MLP neurons of a small language model. Each row is named by its layer, matrix (up: input weights) and neuron, and shows model dimensions 112-303. Each number is 500 + 50 x the weight over its row's rms, rounded and kept within 0 to 999. Numbers have three digits each.
After each neuron's rows, "fires in" lists the words (lower case) most often at its 100 highest values on Wikipedia text that the model never trained on.

L2.up1701:437488485465523451521461453492477500563496442437493500488524444507542584456479422506475534436493540583471482497512525480416542526489582493475568481465553489470556523435459433523570492410491488556510505542482561537385581512409608571479550476467531499410451475479412457576522465489479512463558491526576523565433514483497472508548419388490481481424515482531520497611517394412477576439502554502497518375468500427524533433588461476504508541540532562454518404526518588531467520540391520626506457445514398493570489504540505464510490432520547562489461466534455525535572538485580459453
fires in: "in"

L2.up1139:472542554489467560570441532434494530516563392554493432572481528539506588529475458536561566509488452519506526497484520503541495539467367545542457530470641525470442537524512490428500415493503474493515514527533503532419453559494441548532466487540589465547414498510525575586492458563539479486592540525522459338483460532456528492521453475425486443429476567464501478428527535558467537460466530464470493518480463542450553553415440461490592454561473521446466475469471574515503452483505577506454465487510537518509433552499438433492480498499445512497581453470492506529517490509386445526
fires in: "of", "in"

L5.up673:479494548634451470476581426396496458458589414562524570476561457499533427588546571537400514419454557458614561410504446503511485392520501512488488564411437542506468471606558455536517520507442534521478596431494497543590501406489604517503562486574549494487465519492549553491398589420482481508535484390489508523478534494506447533563490567486388502487443473557497454474465585478525480461503514563495558576480531507516499428428433516412502481588551436532474473473575440602520461578495507502532579572577485512416455426427497541398474521487522466532596461552528514483474473400566489531
fires in: "the", "his", "its", "s"

L2.up350:456523433457519494549488439507475581411486568433585600416453506485543466524491503491410444493475523503625496478517541465464468510549434501467464428510480617421547560551563465456507568548473504549551536482502445473472493444528541577567523508445478567548543482460584572521445516535449560492462465496511489420525444522492431441427503375448513532453518588473529404470509408575496477508544479542532522510559537447474476513498434426470531479443481600493541512450407523476520429484544539536398479516477444472449499482501544527538509508510505519495494472476525437513493450411556599403
fires in: "of", "during", "in", "to"

L2.up1645:452479496482477491503475573498494483525519497462575500521508598445513536464460463473432446516588609571530491496530539529432548406467507436404530518488541475519429510506421494454477526486544427576441523504565469545560477510448562523395462490432444528510459473477553523496413457455451487455450449419616459428513546507553419424487521541543408541447557554563505558494519393489497510480455455469444551516551578474565478479482459530529516496526496478553479555411521499531575483563538519555420481408524539530511449416576481528540471568405576484542488515565446478519417494562454525578
fires in: "the", "a", "of"

L2.up958:498432449534552505586581528468607471580642489502460572557515487453401529466627543470455495495499503517565511602426402440398418511479600560469546474457546546465586560471578452469542509467487522527507511505453499514500444504399432537543470448551530475403498443556522473418422526506427502469430473540459457520467565485428536475471502409554491574432562513482462431476515475438430502498540531470470582502438503515551551451469419396496498459525497569503471472358493498536512583512525490493503567457474447499595460468361475471464449479478645524411539553563523538521551528495576479500
fires in: "in", "all"

L2.up1786:504538442591447531494532494443485461515518503599517498503509561481449516482436487568391490445429403524538419517531542500516448474491495494488503524559512526474550580527596455526510397437515456587505483528511398531492562451452504525526502520523389538512436433577514451541456504525437431542498471419479608515490489541452462469517536463545482530533577515502485526482450450508514485525523535477472465505502442449530545497396471428358487453605596537459561317567497466387530426527463559458471447391433479452522501497452472550563432475461512528457541424523471573351451485497587492446
fires in: "in", "on", "under", "that", "at", "per"

L2.up1070:440456402504528605475531561495533534493489465482409538483487434507529547542448460468531513404542392523546596448523498538446505539411482566489467435486455462534457546517470377581471516413494391393545479535513447413548441552501551553474504440478567479473599461559422514514509466446552490517500512482617576492423523513539509504434510585450560528444515496592524502499454514475458495395526485518485463557495548504398532499466451470519400625518508585483400589528513552477519599502463641544535592504431578570517475496514481520451495525475459495518483508478426494507463538496448488489
fires in: "that", "second", "this", "2nd", "4th"

L2.up646:568450493567440548600427456414427443437494543505554532388522495479407541467526463477510430568563449490546541523561482437529486547475512441428528538524539582556577499534498440472514480484425536546568466558447448429517542501452450508449503550523591579490450593609487463447369453496479623483506503509464432452549506579482516445597426501551550530570467416450430531477498480505538429494518504535462464500520490462583568528470446501525465496540488526522486462483529494497469540570411537511507539406554479507559453477517443511544500524479506551508450469484493492475519443467508421560
fires in: "that", "who", "which", "them", "whom"

L5.up1592:401486470495509493492453523406537515578504530483486388514488468447391476519533477573509516586483442537583578540423464585564412477480473533547507506444558602560489486501553504500459539472549462506472501431490456505507435518561403461442512426515496464523531600541525483558409493497490479518586509438512503498455484538424495548506524505476470471466590488532454540512401447472498565483418505480483546472436498526502423538513516501514477432523490537529525513504454515474516574538480500528495481424516492458490444452568387450599538465535470434493461620447471484432545495534515475465
fires in: "the", "of", "and", "s", "a"

L5.up1133:521579514584493514478528497482437443458473519498492437562496475471402476496400516523416431454491541508548569490502436448512558506569511506460475524521483621514535616500504461432536499536579496557522468497475445524450585455494464508492544512574486488456452558494528520615527505484457398477572515554569492501527465442522486474514503527491510607498504529498441505479466505538489597453506541498475538491510525520445496565455521507471521489500581433438544527558582516499468501580528514494487455481468559504511492524477560586525512475428396441485586494522454395509507486530493624543
fires in: "the", "my", "of"

L2.up1595:447563457567471520526480440559533592484582448505456435587539487477553476533466434523383502425508510531494551483529446433482528420508481587561596450617526459554514444465622512376417445615515540506525431532440431576471514525457519480455477543415476478488432524554516529562559527483475478567480505478424539536454485551490495472478540491491465480453551588380528472487499484503480540449497534531501426441490485470468426568499474512453484476636602406531504539535585442467526496497495607512344573557477552537497435469553460528505468531522589576517576428473532493550505557514554357495
fires in: "of", "at", "from"

L2.up271:484563417513495524661530581494474488441477566391467449499542470502578534480468487548527401544517448569483535609518465505506439466520368490536541475485550519471549549499542582446450498544488579561417455498453401535596618504512456499524512515571442514434472439485517535420475431477511451450480455433460525535587560550402516528444511471510512504497509472438518444480542503465417509469520455492536495564411523511630473525494434513447536532525574517491541518447331457513493479401481491451512443533523542517425448421426455521548456491583440471480493546471503498546487436529548535479
fires in: "about", "of", "on", "in", "noted"

L2.up440:476407490428472585602475556497478531526407526488506557561573402447476524533399508552567455465511505514572456518466539424489513494460509530457565498508551415532560549485500530589484417403471546506500512532460512532494482409468453565406494500502492465534580510517506543568461505545439517547453494539526442460502524476504425461519529502544577514485523580507508504488439597541514542437487572577492545473569496508510490478537380522498474524532590497589478528501540521648504490446534571590420545471549559470426500454496573465488401538406446396481438528466564534459438351501464452490
fires in: "a", "the", "some", "one", "their"

L5.up897:437487507525571496459484494410540491481559505522481519481487517487440503481405518556497461489523506456566505544497553521471435546464516581440519454547415524450550473541470439460516446599442468557476461499579453497595486531431568504469474585443492556445433473454532480512427435442544506449525470424498494533485497505527471458531574538527582602384523494573516428494617484564507466521396477488508491547518494570578498561472531440545457427590501474542485478570491511576559498565508516454422505456533539452458498507557528578435517577531457494601557423481512463528523435483480456505
fires in: "the"

L2.up588:470485472471384608494418492484554441495512442478452398466472394498513484472510485594427452549568526544622553536387571493477439544484569451481500505558545474582456545478426474547571530534389482542488530486585468510566462486481353510438433528526538490461543521505500513447431507518460553541484452471478516374470540503593513450466481483506533473492535570478579590484469577572501535532568446535461524585416513491529603502458442498474540477493528476530579499540506542568464533535498629474511467565543478469518512458508562564586474620555502471532541615495453486509469506489435452529
fires in: "with", "to", "it", "this", "that", "you"

L2.up1118:515534448549465519419478482513443511565535504553598483578450540529470516503564532506483442532437530581490657471479502525471392494489484469521436463544447505482581538521520545543518426519494488501459447491542504459355430447565484458496507490489376547428514424453392439448541555547562512563506430541554498469462557486537513511531468498516502471505503517383608548403546448582530525561507537492513464514578558481556502489534527540527497582452474536484563443532556491476465545626420541562521516492473582494530506558447416444511488514481560523392442368508628427507528578479521470606
fires in: "3", "30"

L2.up731:483506489492423500457426515529449492556573583475471513459414553406482623520500491518471602463473444544539473508524507529404433451482490476432573478563500510447514424577481510411510526521532456590514555485466502468603512484432556562461523484485486461415426475460490616489445504520460440606529519491554548448460529412508471453524446542499599542425450494577501567524493470434460389451447561534475525561461493523495492479480491498568490556522475585573450473588507512492543524487533568499517515550504523470500558405597556519568470512458408429610480465462447504650510413573482442481
fires in: "a", "s", "the", "this", "an"

L2.up1343:379454461468502479489578558482437493478524388523478459565463494530514525428454531545457492476499468467509434601495515553526509604468486475425542478548513502560526611468500471435486434466450487470527488492464524509500618485422560560524538519531487477461506486637470501468472646401452563529459578518463529567558409501438552486465493506530568449581493530544445554566502509484525504563468579506531482530573433476549533544522569516515550597491523571560522486556483575434396424566503460480542397500510457509480496475467402477596449526551577565513499491518500466498456458571422464463
fires in: "of", "in", "for", "family"

L2.up209:397507409485533578484591464502535560462498463502469475523512532539540445510513543493455425552503558549578582526569527446487512605503581512523555449589554532540578535465529512557560520448510513524504606519420523466531546482525482606508570485582582400544540485520530494521519517514476486497422529467538507454561460529529501475487459469489481578528521488501450506489564419624541434482475509475540539568531498462510568504517469506472598548483526558551539465517437503417436481497622510486509539538376520530463382560481547489485467584502518462543561523445491621493451480530516412439
fires in: "at", "the", "in", "for", "of", "during"

L5.up1667:423504543540538430521488445469504448509559426540635454560460478445583541449485378485424479480485460535523408442512512520511418543566527532423452457478525430563473472577481502404511586469442527476523464553525462405453542479506529410508549581571454523499453445524440541534402479564459467456496489492444549529424493471427527505501467557448512478412526548467513493555538554537485604489524498502441411577516515467477554515412438485517362530420507496459466477474541476541464461564468529562462538554450451478465470438466508496582442468391543606456572525331479535544443481583515596491
fires in: "by", "to", "of", "with"

L5.up1674:414467503469418659529463511541440573415503445558475478524502500462419637505445528518530467492540516494459489428608632504485496481499509491515461453489525383436511472535449562527540443525527466546467551509449558476436448509438518536441478521555511460429493566511463507520460529499479590509511562470516475492480497468588464579512486515505457515614554433565522498474492501527532527440498531506459408499567467494501564566570409622631477484457507488545612478482499466453485624653581477447542411479498460563463497421509498589575560546517505541515529534460490528528515523516422497520
fires in: "a", "aix"

L2.up1630:419525614543440603491500439535504473491472537559451501514513505557422536532442582470491564461497551454508413567447531424474537562484490593469540383536456561496437467535466481561511473544550474525443473477547441404580534487544531454473494517434529494526484423582510488476508471465468474552542527585480443409517479485421590541516438454501436562504501582553403545456623612450492493511472486527510478484523441516447372597486513549498442454506593445572554472475436523577588523588467489391479433459466516552441432542533522526496514537467480468599535484566544524522432376512418496498
fires in: "of", "two", "these", "three", "both"

L2.up1651:516540521563476556495521471543489561531514382488543532478612457565459534397486580548504395483584483597543528468543479514419433503620482483558576521519568555544581445508434436538565508471389465527431490466512488464525530543470512528512513535512445492380493569539535547561508554471564538586465505479501453572498457487477490503609445476609556507450467622478498499551525501497478507539539537502448482555451486445578584496416483499435444482543588550569476495518512457463512490583516544385589636497436502574557487420559540455530537586531583510481526411489521489520529424488537611434
fires in: "that", "such", "which", "known", "so"

L2.up1383:502477533503489477445544515504477481588522471546550501478452530522445518457448521579505638480513604470574498393522495542485513453572501478496511578569473441557588519518454458472461553442504454463533456542487458561486540459451557563444578488433605552507496494509432375557422447520551535548541534525488521465442493502564426519532500477537525495564606514468543472452529480516504526301428531536535438497515475593528505477463477454419509493563557440497469465522517495496519529539518550515530521541426532555477465452577571437511488407511525477418535598559448454504533547555532554517
fires in: "of", "in", "that", "who", "on"

L2.up1076:536467511496482497469500511501512500456528464500489564466438493446473608562463543505454451539531493531533451507521536407453522431511501503589444462570615448572503573566491438511428483572442545499456523486527497517548483516448545454532513513444460500505388468509464477442519387542492542455459521454479529463411530548511663484389510522492579597547492488569489416470541415583540537452509451398564452476517528497474480517480467481508483434442519485488473556516471500474514479532456493435464535567409487512537446499493531525556450395415424447466419514393565509385504566423446438506
fires in: "of", "to", "by", "as"

L2.up292:513496464440501453432469508483516493526542491541519600476503566345537461505511538464405578479575419469511491465519538514408526513486453556562488406605503557457431521530501593567485471512487565557503393527478451512489492502427556470352496474493479506483486444515472462561547529501524612502562482551467473526375528423519558525488449477505452532489545598495467532583578525556471443528539596534494505471509455435480404507463463612502572509515520472539462445405482439542426525510501580459482481433529492504476457530518438570533534523455530494490423518540522449486507425427405491480
fires in: "of", "these", "group", "turnbull"

L2.up809:467385542570478397540443496449465466432509523546465543476583560520453589477482446554457438450447558518548449536508530507536483466518521523501417486485456523572522501464628401518533540487542563494390512505419498473501405456537525503456510552489573559536440438458462436491488544514448526491523552562513471477486491449406531539536518476511520533503491459479422542444512377509468556433510560555426462455424485489547566520419546458408556432416483545489521534488551480602564464439632462526459571490436543539505495483483471471418456514525547495508497468484431467537561451481500416406
fires in: "at", "december", "m", "atom", "km", "in"